From a checkpoint of a small transformer trained on Wikipedia.
Training: a variant of Muon for these matrices, 418M tokens, 6382 steps.
MLP neurons of a small language model. Each row is named by its layer, matrix (gate and up: input weights; down: output weights) and neuron, and shows model dimensions 389-484. Each number is 500 + 50 x the weight over its row's rms, rounded and kept within 0 to 999. Numbers have three digits each. A neuron's up and down rows have the sign that makes its largest values positive.
After each neuron's rows is what it responds to, as a language model described it from the Wikipedia text at the highest values.

L4.gate160:412475581500447505511534443565488573537473484582488552497465429531571513547449421463557555564477576495452445464459510524502454506543472496391462487507487473495600469431495631505419493460515594524347504562529481487451526430552492550536465526517513582506506480438565527472474492499496541506
L4.up160:560505531463466440503549454506576539504517452541434501536406516460496528574508524628524560540470515492467475586485482582448523538465458507551526469574497390439473399541588447434426505499474499510484556464498522490503472429433519427498579421462428549519552530592377466520465515496520466543
L4.down160:566450483542519439590477511438525594482519474502443505416466496516417442476575455544536466524532449562497508491426484487503484495508421490435542552563485484491435509505546476463477526588625637440558486396527442513462534444463569476477543549534473499514414470466448478472442493495489602533
Description: Mid-unit continuation pieces. Tokens partway through a split word, abbreviation or number whose completion is predictable, like the period in U.S., the comma in 1,500, and d-ies; also in before a month or year.

L3.gate683:554465614588549548571493499546571472498534589438647506460464451489453390525518493442464518475531451479495541487464525430484489464527494546438532501527533461519442470546397495460463505503512401536491555484536461420484429489492493486432518497545553508483574519534502454358456452513422468470
L3.up683:460442472541510563452579496530560381495483612491535609487554499461517472434517599521523547438494464542516524473443534482506458486479510498465405592616494479465538498452463423504501494641522507536495593442440545442562489520549459564386432509499515431522472530471464552361550473498459500483
L3.down683:547515509491468540663455455510496561461490466445502483515519460504506522449553516471574531517436485594494515386551603498451496455514480460542541550589570495404500483535551525559430479492518488514547485554526606473507499395485522561509450590470457489530545574424493512449441427538564421429
Description: Clause boundary before content. Complementizer "that" after reporting verbs (noting that, said that, testified that), plus commas after "According to X" or "said", and table pipes.

L4.gate542:545467464517559512546520636518561533528498529458539513470563544506475443480487558418586531485474432534565506488496430554451437494486417431562456507441589510449483528496544504491412504488511562524474544452511492382406508471522504578534466553582457467468528634470485496484405576468557538502
L4.up542:534529411394567482571470554513566479582505548551518427486470460601441433502537546503400487504495516531502482569442558478482623503509474511505578524481458517595470470542518415458415447489556531462507453494638478427457556434546437530539431451573470397497510451356418442520554532509484462527
L4.down542:496570509563509412516482608532571583520516496443454437435550491519507547446505465463450460555554493489488454507505452509445518513535555492531484428485462515508503516460471449572469477482459512465456451499362496515556498497412487595482470388385410529582559526569475511500489562565578428511
Description: Mid-word fragment tokens. Word-piece tokens that begin or continue a split word in ordinary encyclopedic prose, such as c in cool, air in dairy, decre in decreasing.

L3.gate123:438501481551507515574506493488515517589547575547447411479599535468498499492442421473485457493468523556465362505414543463472410496479474519535427563544524521528382453507442471508451503493507530597434431452418450459562542484388525555453478529433438489459536464443496512510475458485497441502
L3.up123:433529536619429580528476578572443548444549560488572506471583488454545430504554529574439495516405520428568552512464527542513552485452476546461476371568509503479476520441413421465487471540532486528451531440471563506459541420521514477467541456537501513528462490572378449493502545488558474473
L3.down123:456462477464441458551522580468556531588602419514534522477580516433413454503459449585391548536461477536522464467466519476508558505516400378466522464449483434411473543512534552550543462456514503467550462504476499486575452416448537473437484466417495479469442604483520515520569555602507500459
Description: Article opening copula. The is/was or a/an right after the subject and birth-death dates in a Wikipedia lead sentence, as in "(born 1981) is a", "Project HUB is a".

L3.gate266:514539507446537524612516582492579500516611452461492507439438518483435498472474533513555452517528513493478499576633497427449539379418587493574568488465549492568497610450473515490522449508593554557509472466550490490433471481616589521516501436517484522477387495505516473467490529488420524523
L3.up266:457519426554488487407511495427446511523474474553414516469556446530565480442480514564560492461552449532526521528467531510524484556488564489487522425546646506504534553461638435457501395508403601519370490465575553514476470498495500533519472480433468445550446460486541473472512468450513546470
L3.down266:443568479495466510510507576481538537492519515508491461579595517537460532479568515506556455531479467529481686548447577534456465479445482529445538433492511485360492470474519436505630512483529565533508520471523613561548406469452593493518582503428475504455420660455531533459488489517540565417
Description: Inches in feet-inch measurements. The in of imperial lengths like 4 ft 11 in or 6 ft 9 in, plus decimal points, pipes and numbers in stat tables.

L5.gate333:402509469478383515545490516540439500491502509488508450477466525472625500524450552482561549511440613484468526510484588462540614495455411598455555460463612552443501506448516551507522577586497439518596606499489471537528539527472478449531550512443436567547509542527521487440514531486576470520
L5.up333:481547504487477486584526531505482455479531633484479509477543539435509603501497461456452536576486446509495494515513504523444569558479471576437431491498509520530526510552461482477483590512441480454498472458382493512404456501453521467546439472429442473542427501431453387485613464548452493451
L5.down333:598512603464483491444484501457514512528477460478532476556459469506561533516531504478458482476549320507448480500500355451477522556502567427549394531514486500594449473546459508534357387473557444546509378498495474487446551469490473534596488530607474402539418483502527492485489449490472565507
Description: Mid-word subword pieces. Fires on short subword fragments inside longer words or names, such as dis-b-anded, fav-el-as, Pen-el-ope, plus some sentence-ending periods.

L4.gate188:553457464433427550557454556599423478445436530572513481454535468499538371414456531539459479497525472648485528515595475532513423607528490483504586506516542493603459504494543519533616484526511498538519467559468539463550480498458486487559453451508518506526606537611548501505498584538453515451
L4.up188:596483496497482559541488471471504451547438566503458551456548420471477502511412464496533502531422470530558465459525490587580572589586458486540520451547421549583443570550484499543456561560520504535496559427629460477470493428525505438493512504529481466470462527534497529566505433466500474582
L4.down188:468546514520502411611506497419513518473477568496481538543528451522541497488488532483569526539453468432528527405503414600563467465585513512457479542481480559489498483530571477420448523452430509456501485533477549460443470400593409400541559493511581629518553493377475507527444496525526525456
Description: Second-part word pieces. Short word pieces opening the second part of compounds or names, often after hyphens or prefixes: cream-yellow, go-between, dis-mantled, under-whelmed.

L3.gate718:474606418531467544567524560485438505487506535552600389504553555486483523537530473647412540586460567608504551517459543501540513497493510516537466513542500498526498502490536532506502509503450486499481462511528485565523527398516504379512427473567502494434500527560566476480555449531522500394
L3.up718:516493438547420424488498533559472527491551528597502553515550558537541576582456562487498476578471475508537535537436524497547454497505497518507501520496438463528428474558568438483473566445508517537445611600521557469478529387528502527499489603473454409480521494503491526510571397566485547519
L3.down718:515466567526455512580452529489555512472512567479572537641528510523443518485520541503564533496499568547581530511476505553479465458511509498381495519474468420381559428471463491505394450512539484514517441442544540525492517567532361403597437459491484550554485548523455432497560408516448463493
Description: Mid-word name fragments. Short inner word pieces of foreign or rare names and words, often in tables and lists, such as Mon-et, Lu-ay-za, En-ix.

L5.gate19:472554563430484466464503546416583495497526557535541472441456581556546629531543520574473485507500570505439505601549424463531600539578455586501462568507472510491522601511441437494459486471481495591525478509518542435483516428350454605482558421513374456481491515446511512520458499503503447578
L5.up19:402523400529522498521536540506585527554486614506564529477402499489499466535522613480521469426435516461633530516437519440493590524496638570568460565410560518629500500495426456516501463554499560498488462487500456454448433549444492479438517431610551547610492630541541432545483442485474475544
L5.down19:510450452442529494332487390516474510442465436484478524545528471571462440533472505575440368562493500424461548556480508529525529359447530452544523499510489387412486484482537493515457439445458534526525486415499487454519499482492528438470433414582539541514505517504508543548490484502377377553
Description: Letters inside acronyms. Second or later capital letter inside an acronym, initialism or all-caps word, e.g. the O in GOP, E in SEU, T in CTEC, F in IFPI.

L4.gate478:502479485458515528519563446432456530592538556549530473473523436518466577614506438557457447521498556595487416513369458495445463486537549502463400487633557549435509514483465562482486591564507335445478547556453532506531456485506456537538511447574534448404503489497456385572507451515529512470
L4.up478:510506497451507532513520514452494479488612508477470491553535425497531603398510536538468535618442483548537428428550474565521525506528475499491613501514477546486483514445538547487460488573531468461565471554476561459412485445543538483570469529499378498450460585484473457450493425579524558508
L4.down478:520527527554528500431508466514522532463480524500511577508442488515460375473456487465461487482544509481486568484495472543474482542539506407559495441487497545428519552524651535425510427420480504568495432477569480589482523525517471506397493476487552601484557511483493501492478578503507493492
Description: Role titles and gerunds. Mostly role nouns awaiting a complement, like guest of honour, President, member, coach, plus -ing verb pieces (sending, losing, joining) and neither/either.

L4.gate947:480518435559454545554546470514422491543530457534523473475453481529506428468474466434546375546492519468473460479506479459539456487519541560494511497445447550512526517472474504478575467506554492528489544525437438506552517468563531484512565539527582403523500598513582448513433438559510425565
L4.up947:541631473495621556530389523450485513521547532581562413512442473441468471579452513492504468508570395466515539551481497429581494400498539519359461482450531498429531509500570501540456497558474484524593501486439537483484642457522513630542395543548508529458425562531489475451460571387557565577
L4.down947:582458521515419516466458466516503534522502550476528529510447517504479542542468478426524516524516431512537517499536471435301575488462548500472399460583634452429533479501572430583479575496533397491476544493483498546502503466622508485551477479429563481497500488425427516463571475463456478587
Description: Noun-phrase openers after "the". Determiners and ordinal, superlative or positional modifiers opening a noun phrase after "the" or a preposition, e.g. first, best, northern, the; also some name starts like Mad(ras).

L4.gate190:521449540496548507498536457502502423446523560475454525543564490544590451482495569444517440476446479565530426495521538588494454442569544500476557481479538430458539468466535490540455459509433539481362523580471579494594559480452574490562483546484506568478385498580586493531493555495500491515
L4.up190:442505526492491497562524535498460484611540492542506590590513515552525474531389503541462493520538513493595480662520497531478352470524456468463600540486474538458515415469443512550520530448485576454545415533454488449574501465604618544572518506541557466461437440506520476552531543567516549497
L4.down190:431486505519496529386499491405482531581452572537502449460529535498526528508426581466439552534517482417582436444501466515540437482465519517555505475397537495537441452424505630510562430469510523470434524528504533445486514525524456446550453593502500555484484524419476527518456528543559568520
Description: Occupation/role noun endings. Final piece of an occupation or role noun naming a person, often after a nationality or field, e.g. rapper, broadcaster, guitarist, tennis player.

L4.gate155:492472551488512532521511503398482530574570526523488429574564543469507426422479552505471504486575471511593454560649513533508547426513497429496535557522508502434492598540453501471420512516606483465454490510504538445609387545532504432501535536457499453354431433526442501508461515535378505489
L4.up155:574470498590578460493406535501439476499483515434519533441480485599517455498421543449507479492400452468541380481479552457510543525505429488521558532511517464517446534429455539549513464522480475484568548493482386496561392452535520533554520506584503533464424527549511502431388431510397509537
L4.down155:450542629493523538511410499563498539501500484554557473478559513457597478573503521489535524565448477509539571598496537542493607592599473567530479435580428485532500494529537535529501554548533523550495530548578366563473528424470415538483510488511422462487573460508515546514578571480446559543
Description: Article-opening definition tokens. Tokens that start a Wikipedia article's defining sentence: the line break after the title heading, "is" or "a" after the subject, as in "Goodbye" is a.

L5.gate38:500525543531513451436562499532511481612417452542546507489586405505485580600514427460414568456427570521500593488452514495512487487485467420498548479484495442516545495495487574536482434572445483508475583507493535526468455494498456567552502468591602550453467511484520502512483432533493539416
L5.up38:463544457596469499570443564545477472523477517549570501453469563486487537531510482452478562468509539461535486537453518478421536522559511399481455460447500552533442440499501477476514456526476457449523583441435510551610536503479542508489523447512444437456479456476527502408506445450425598420
L5.down38:574461452524512560343577476506479498498453459506525554501559598437478577465463481549486472498542519613502481494439493457537575461485512546474500487492530398553605549489530545512527494518577370568475568506504522542443445482520524526411556553572536554550548563535436482487496507519535496568
Description: Transitive verb completions. Final piece of a main verb (or a preposition) that expects an object next, in narrative prose, e.g. denied, taught, petitioned, dependent on.

L3.gate380:445583524596450494436526574563412570458483495467512557435421455544470463581525488443394479598435492457484513500455491603565623425522489465495431509502485449505453514519486449480427493556523520453520429479487565479572454578372527515522441508544441536527534509550553483532502511403383460455
L3.up380:501486436533511514437459583531440547418469576456596526493497518582467562580524492493403551480517471528444542555481536511515485509529499428500482510453432535519479563424512591548581505590523466533489479458494478464491476609380414395501547469579502580503466521398447512473486524443437492460
L3.down380:475562516556427543545465510473467412471478604581561490455489575475440600527542536523498438540479445554460468421568467435479423470479496565516487404380537502473520496459489598535485365456552403549554556474525504524469494560433513458442528510490505561522441504420487554422479542599517415464
Description: Comma after place names. Commas right after a city or town name that follow in, before the state or country (Oakland, California; Lübeck, Germany), plus some locative in/of and mid-word pieces.

L3.gate3:456552502461406480553474454506518547423431479474438487520546571412471513556512575427453486530635576528523535482513506484561503454419515505446496557394509481512471446480475587472488554546428511492522463474468436484475467515432415521484476359553458493521540518550470428475508502452498471651
L3.up3:495576503488537474518516531515496480561431484540536537540622509573533520472490499453402499478487598550497414523508490413462441534453561491429439449501575532467531473556446476458551473461430516500527504533421519453504559436405452449451519454401482446539521515492519410490581508416510487451
L3.down3:564494507474507499430555511513469495452490497480526503551481454513560471558564517531438545469459460583416558507492512412599458514486518503508534656433414527566529465485547533464511531486544536486522546477492512492488448458470565479477567505500543410478552552481449470458459491501538508527
Description: Word start after punctuation. Short word pieces starting a word right after a hyphen, parenthesis or apostrophe, like the e of diesel-electric, (e.g., and cream-yellow, plus apostrophes themselves.

L3.gate901:560411550480502513539466475527407523500404522519474527440498493465510540480583496526529536479547511502485566520514464524496389451494474571472517537508505510504461459526396521368551475512445453507494520496454533564524468488504464417490460464424512420472437548498510478495578480495523433394
L3.up901:459517527459644496538367469519541471570508538489555515437557539564451478514542583512514393517494480446548516413529568540482355448545503666527528495525503554479560481505452551484517496509501444424478435477441450454590555545503465456442468544489516499362480512477548535464478488491461401385
L3.down901:492466449456525620509487495519406540463502447556480581484536625548482524445562387600517502469420483459469466478578564511458521486491448584530486508462484472528540496505425522387405460516429404499477487559558507527567470534526442593432524462470465574446509523477435510595522527606536536562
Description: Superlatives and ordinal rankings. Superlative or ordinal words after "the" or "one of the" in achievement claims, e.g. becoming the first, one of the best, biggest.

L3.gate330:488490504549482437585463494544562457569557496511398539490497558514500537500502457496529585460461551480508552468541485491514512488480514416529519476496525541523517437430501569482509483489433542567425474524411496503445554478466493516444577464553438515536525493519537497552458435463433480475
L3.up330:529569441545450487522529431561543403478499489448568445505497538485497592507525556498411492519491541470351610460466525587535529419463608528585526494444501493472461551561456612557470560563509565485409435435493465477449502466552591511427536534540489449512562511581566511409536439509526445384
L3.down330:472461509494500546600569546601557518544610507507543451549532529508505584518430561502402482508424512489477506578531446532517562428427471549568457498454436527440482511526467470514484454576471409513580504536443472471468465538579557434410519500452528520511533474490526436462508527462572587506
Description: Early word-piece continuation. Second word pieces right after an opening capital or consonant, often at section or paragraph starts, e.g. C-r-ime, P-ent-agon, U-.-S.

L5.gate144:577511498449569515534533446451508514490578546517492510400513544576528463461511549422479543615503455512485419531508551475527501512482535603503467509409594503568464513470448591481597513559545549500484484536509477543533596481558459485516518541512517495555418538485546565538513499446480557433
L5.up144:443435520515416502597428444502435542468474504467513464529571572477436465445477448463529547507450556556479514499494620466456481475543471545492566508506542405438493507546456558510523489540478505506538480458428468440504430448485413346498507527502498612487528501434428513481524516412507498455
L5.down144:565530438436541510689506449549412463506470578479595411503503534549509527560585464520590505516511482436523518523450473468582552517514473553469404552527552550509512454484545550477498584576503483587490478611482517514550477524490524475473581573499495561485506428522593560377513554504409589555
Description: Ordinal number words. Ordinal words and suffixes, mostly after "the", as in twelfth, fourth, 17th century, second season; weaker on scattered other tokens.

L5.gate321:499508452541450561498509440450556451497505512497551458440507509540551519488463558479509486574491383473508529485500471535606450478632455549499454414544587479570515467552461593499527505512466584490478494461411543517493529581418502521605427457513527635447395494493531425499530461484513584543
L5.up321:526550547523446501469511598494505472543507512515549550516493477523574471502492486433486492525543533465499482532533487475523440450578551526497485542490472491506525477485452506448517585529564542494438533472517550459603433466553550519477404448562476520497439469501497478518398540456589424497
L5.down321:473519425462378529412518499452584517405545487464551514484411527491468480460422552491456486522555461422445514446478479522529469503502469580544521500427457479533443506498496602473608450418532389570548529520505473545471575565536455493568433463502473425519555518487501466534509516568558420498
Description: Agent-noun suffix tokens. Final suffix piece of person or agent nouns, roles and occupations such as -er, -ist, -man, as in trumpeter, screenwriter, fisherman, plus words like player, poet, composer.

L5.gate636:512524529550434563452583451562540597554482457500515490525397533430607516584557438484471509681526463510569576491502521496461496458554500585517579489447518403479436515510606464468510512473543545407494533488482483467507450544529487421515463452595516521499465507494465478557434481447415521506
L5.up636:414518534455446595528476531586589569488474471596460534524495537531517513486624479472515473515584520597509558444528567560453505555531458609461510429561492563541547459455393466519497475443487460517489551479487415529518390547525547562450436612510455620472472459475549474555493512455416447565
L5.down636:453544556590533571417463454542581483516525472483509531403513499527485491501470483570524487580487523462508466556495480494566539534483508521519450468525480508537506637440437592466552601529560571513477530408510425470527563491457520586403480483549337445490575502555506492422499472519509463517
Description: Commas in lists. Commas, including ones fused with a closing bracket or quote, that end a list item or noun phrase, usually before and, which, or including.

L5.gate175:480587445465446510518510549595515534507592487501403515517537507532463428476505505450508609520434488485503485406485565448481515505557589511438522463495550462483498555552492554488536533561607470492532453476508535534507470513421465495510555522465496423516441450434493482443490520384494470552
L5.up175:475451454535527508491499546428462457467496436422421523496463467521507445529448455545443505552531520554393535595513447490629523444445474531461527432501466545558428562430501536500546578551540469432494479487514427451443496473521497459550570517501485584554516540449537513462507413473384514487
L5.down175:529461563486530423557512529516530547471489418483502498516453411480469463562476465568504463527565503581518519531449482471500570462504494534578523505501530486464494427373474446544483514557519500485439394502591430541374452452412472504425614503537454521523564533505579487618532525559520574474
Description: Mid-word continuation fragments. Second pieces inside split words and dotted abbreviations, such as the o in Phoebe, om in autosomal, and the periods in U.S., Ph.D., and i.e.

L5.gate39:523478469465493438458488538559534600463496542485495450501559519491587434557439479560506509455537491502549539449587587531447517449484550487523447450469463533514559407492465550576578541597564538438546501530438398553459573594533551488606526436435449536432554498483522461560552573522451473505
L5.up39:568539553427442496435501551497447446490430495466475489482429467489479534464501528489584564571480513492535527446500537504474452456514610444455502509440552487509498514600495535422457495467587464509497537474413503474470540460521538499607462489515505479481503452488563518439536445456430588524
L5.down39:481469385435509525455445599513504476483454542537571481528520506456431566380544496528407498517546438530504459532511431405509497447549555421488534535524493520480464533491541432486501456492458502560611550409560512538610436474466630532450400469416507450491379491435537567469527500556464557512
Description: Place-name continuation points. Commas, hyphens and "of" just after a place name where a larger region follows, e.g. Marseille, / Hesse, Germany / Nord-Pas-de-Calais / Baronetage of Ireland.

L5.gate306:418512557514482578482592467505430480593475594531473536490474497486505535428561481420472440481498451535540563520505413505540511477476543389507465503498504497482540524471542478533543575509502523568455397466477535518517442479453511513650523508568377548398511526486561560567530467547469557425
L5.up306:522546528414452509530515481441417549461548597576510521507499485521585496501524516518525434505445487486563536455543463481490550476501503391461540490485487445498538499531548485600433508526537490610537543514476530485528474554364478502505518508486448558481487413508449502518443480527445447531
L5.down306:439510569504445549437479535482458464573592526600547569414443451495528546547460474507498533544485560474530558613510474420451535523490537465520447523562418352448407432516476466558528491669444454473475547455483528479482489522580505558500551516587381505490468503465451574502535472554492469526
Description: Unit after a number. Unit symbols, slashes and prepositions right after a number, mostly in infobox and stat lines, e.g. 6 ft 9 in, 276 m, 59 / (12), 13 mm.

L4.gate321:519394483480471521442458558552537490568536585469559501537511534547507464451647507497452509542482455528500536493530440537557561562444510545529524458465566592506548541504528501550553564483542475457547528555534483541456475438454468474461498538446469527524392402498471463568521573491526456419
L4.up321:538470476508471481480472538553529596552438463579574464401586544477607551527550535555490523561577398541566542433483458508554437502522528604466476512475614544505564508588468447620532499457448457530488526505525492488445534496568550527421501559507504525447523500456458462460517478423434438559
L4.down321:489500480526407496388488382524445490555414461394579508493416532563571532532456542542512627512445468486522500485491430420557531485482519626498480507381507491508520557491371492493395563408470502463503575443528469531512559467375418398432464489492412460468522550529594550447493485524523483388
Description: List-item connectors. Commas, "including", "such as", "and" and verb endings that introduce or separate the next item in a list of examples or components, e.g. fishing, / including / such as.

L4.gate560:595496415501478517451552496463433499466499514491461541451479598554493527565507506501530493613548529547489522506520486445543501478470519454555485561493588539511477492467501505465505485485524534526520486513511507541531542496449552531544544505416579471489499548454474591375511377433469573568
L4.up560:527517407444452481444537533479475527535464569540449460479508470545555518523477553562464518446480465453534442413500516469520528498590460538386478572509476528448598532626424570603569479528456522502525525493512469534442474424504490472413407628529479415463456477492516476443495528402487494567
L4.down560:496513453579441494458450533419500472580492554402471526464484590528592521494487517533400562537554542453532590505482476497488568565564512493518456437429535532525497602497492610485437477578470514467471597500548573488553506561545482504511545410463541395533486454602456451449514461494515544498
Description: Encyclopedic definitional function words. Function words, mostly "the" and commas, in opening definitional sentences of Wikipedia entries, as in "is the second", "a municipality in", "Jackson, 71".

L5.gate2:504549473550501477585543444441495556496479490581408526368415493463512464564544542387456525424520450549391514475441539491409594453457512460591392533534549549484490530460474463562476405445430498453568524516471478475456486372452397507431466534557598547554481461584501481560539342463586535447
L5.up2:480453460471412530500476556529435435501557452549462538453485462505394408487575492526541513435498476549431605457464566490506516395471520524569438602518507543581608526468567479513438529522496477583490627455511461504432452462544503486489554544490509563459489458508483411464478461520549499535
L5.down2:544434500433435404623546578519573461522519534472439390566500410465497528557542522379469552441546544518479512491590535331472550508544489484566467632477508591572499468502493445440504563473438544529504495490450464476505422529418455485532463574557529482561523513544482417488511493488499512534
Description: Word-initial fragment after hyphen. Short subword pieces that begin a split word, mostly right after a hyphen, opening parenthesis or quote: tax-ex(empt), high-qu(ality), (J)uly.

L4.gate664:587574517517567505461529566502488470494484492541470453596468647541465495468472445515567583379564445533532497575466459519517475537501453510572460454450483592533454498564477379491556455440459511509454445503464500527461512480464529418556525496430554467482523468530415533433577497584576455479
L4.up664:466568468553513571441505526563492506505474505452524424503463509634626452485544401545438504503521486482522541492498439478475437446512494535463506473519574538414497488581445503499509508473547499548475451476472518474492507459499450563527523525503544567476509450535540481485604449512507480519
L4.down664:469509527583501503490562585550494405460493541451476482551543418451446499484536502434479423520465496540464435496551577520562443513575536563584509501616550476491440455511532517426421556516560466579561496460499440500417585486423493464450450434612601524492472436607487381475441455497624607484
Description: Field and paragraph boundaries. Structural break tokens in Wikipedia markup: the colon after an infobox label (Label:, Distributed by:), a table cell pipe, or a newline ending a paragraph or list item.

L4.gate370:452487521474480505503452577622487582476438457498483493449508483439536539522519516475535567459520543482477528514506482482462473499537506514534499503465455455471509436319469505423431388480517500495445566479475501464495506460519588432545443513480480493454534458595535499584438480512552492484
L4.up370:553509523457514541457468513442432484462492515499524567408512498596539492486494470481587461456539513528470500448462403571455539529433464495536391411482480490489501591504453500425466439534436505633525493495572495477514475517529515471583426557504390500497516587511422547544483497487537461433
L4.down370:550529551423445442478491534505538498414422575469413533487569617471553536552450491591464501568427516607590513416527441540546546448527522478396511471612509533466424483507442546514488527556517564556466458462493460526453561574443438609588512422414500439448468562539448481425449446474404529479
Description: Formulaic predictable tokens. Tokens inside set phrases or words whose continuation is predictable, e.g. census prose (were, had, of), height/area units (m, sq), and mid-name word pieces (ides, ard).

L3.gate334:542502506470439438519465541428473491533470577596526571446494384482443458410418450437582576540569529535511476611501433445522533566559546525467490489513469524460499520502485538571514501421523543553477452549486486506483511496538545632528464548499484509473475547536538466497535510492449496568
L3.up334:568522498477481435513534493434441419443493436556564443484456452500526490522537571497485447462518434498552520544418377514462471459542450560537376478440611545525592521527439492571529488488507433454489524510500562558545451480535529461499502601477517539428525466498576467608551508491521517491
L3.down334:521529570481482587474514502498558615423495515500469440555537501575525454499557537506512437515491381430609553417484501505423501542484518508552526419488495504527497427520474541592526504545491403485553532526476516533507508559521532465600525540469480482455539475376575506598561559495530547529
Description: Creative role nouns. Completes nouns for people's roles in music and media credits, often the final piece, e.g. vocal-ist, dr-ummer, writer, composer, producer, staff.

L3.gate892:533615500471577621421483489470473515606482562508512413461522469527491486472547487377402516510544506568492411547528413540479466578468548564631468498496508640521441374507501577561475520461444528486479436507504374452462473421544477386644449518553447511460483501493560428530474493459471449512
L3.up892:536538524498546441455430541464523487466496551564526566502587455491472542624454488522502458429532447466534454505370513472420466498450406542572444447521559513488454544428512444454463520514421546563474508491526433602541569469507491456458563460489538545540452576482402499465495557504478464541
L3.down892:592458560499420529546523541461569505507512558574525477522493459523533562500461485434538466550457484509416414487493445486511501555513506537477460558527530538405519480530396515595411517614491496437461516466551552499475460526489451540492482514493549503529420568469489531511447536440501506481
Description: List-introducing tokens. Tokens that open an upcoming list or object right after a verb or noun, such as colons after "five villages", "such as", "include", "the".

L3.gate608:530405524556553584506470539542548391460465540459479458503542448490404368534470527510483542436499514429551342538501491484522540456518491529536546511576448488483435425500535546420437597503496423560498502570444427464513500398467434437471487431395514455439581555541457498474499501592482458509
L3.up608:509445493525450519550570465523514652462539582527425485518487433477480523553580480464564556545433478510475464518447535511501436517457549454457668453439415545513505479551491556413477425541526486616475512480504545460485525488438595501539479524465497494434469369517545553581527502551363551369
L3.down608:490529505495517403547465439581506567515499541511547523576469503444509556519527525539419497460467597544538467520429460510559510395511496508459497479561480580529554417479510431534552373512511515441470458580527478509507549498544597540507461451520529578541468464591595521406442527664578579550
Description: Word stems and role nouns. Word beginnings awaiting a suffix (s-ad-dened, market-ed, defeat-ing) and nouns or adjectives after "as" or "the" (as final, as coach, as part of).

L3.gate799:460517457477469556538540473473445490520563500486498551463469536452491435567401476524541526480462528500439603596359479431575567422482543486605392412510544515360460464419583510467477573543420567498435533483430486467487531475566596491506496571452441529417528496555577504535497529587502458462
L3.up799:354456436401494465475443503555473522488484482371476464478535479494573424495422450521528512448528491504391481479378472494439538585464467476372411527435450511504426464518537522521529594501458509447450490529457551552531557504531469491468371532498571578474524508576591529468595523538571523459
L3.down799:544548449457556504472391493546476547440448544465410541505553557493551428493472497485580541541511520445493503490439596600524597515485501463412465616484500491506439432586514504549550510417498477568495554550481463514454430480452474524510458547502540602514477551510513465405533568534575482510
Description: Section headings and table labels. Word endings in Wikipedia section headings and table labels about sports and elections, e.g. "Medal", "votes", "Electoral", "Representing", "Plot".

L4.gate272:544525493482553472619419429514594553453516481443543517461467523458494445490558435402601490496513568490468447521503498494547561540562513535465447482601530564401509479472528526470459502491509535508552523601619531466482407530452561522501556417459499577425539435570486469511477407459529445526
L4.up272:500429604508491571486454496546474561574537555568479539526518416365406536483466629530505453437518455582522423396477497502552596450485561471495595630565432517456451517594505528424419460521543508502490480466578502403443412422533500521524532374440500483485607446427459500503523469440502537605
L4.down272:476499523556469579453490440512492514439464550638509444458576513493508432457528458508512533491531487531458498418581387529554532468477485529488485506508471403494399489506447631594526539431457423485502410519447423458491534601507457490600489583563501437548617519472446521450496548447540523486
Description: Word-piece after vowel-initial prefix. Second sub-word pieces right after a short capital or vowel-initial fragment, mostly inside acronyms and rare words, such as A-I-E, O-H-S, Am-ate-urs, am-end-ment; also "that" after suggested or found out.

L4.gate896:488542460576468470468460446497510524445515457460529549553565609527549486535502572545521499406397583518573557547469502534555458536524495465582619443416511368554478586520481484523489499453576558395504557568507594474461526547506528426392434450507492476509546478537537440495567513446526526479
L4.up896:525470458464408477504521503574416442548445431531517443508483550573574474517531537460404479502497429445471562543388456489568578461479481550624536528540490489489543509474511503470528558589470508489457467516385471455490500593487545456536458511345480436448493651498509480480513559543539456520
L4.down896:571445571486455477484510549554488486416459519542463565493375559461444517616475527586562546555474545538504518545491501449485552507525561477600546426409502497572427553569469530454481514481453531500493479619532437417491415495548604458518510466499501544471523390497551468602526474511559540513
Description: Mid-word subword fragments. Middle pieces of words split into several tokens, often in tables or infoboxes, e.g. inf-ight-ing, Rep-resent-ing, signif-ican-ce.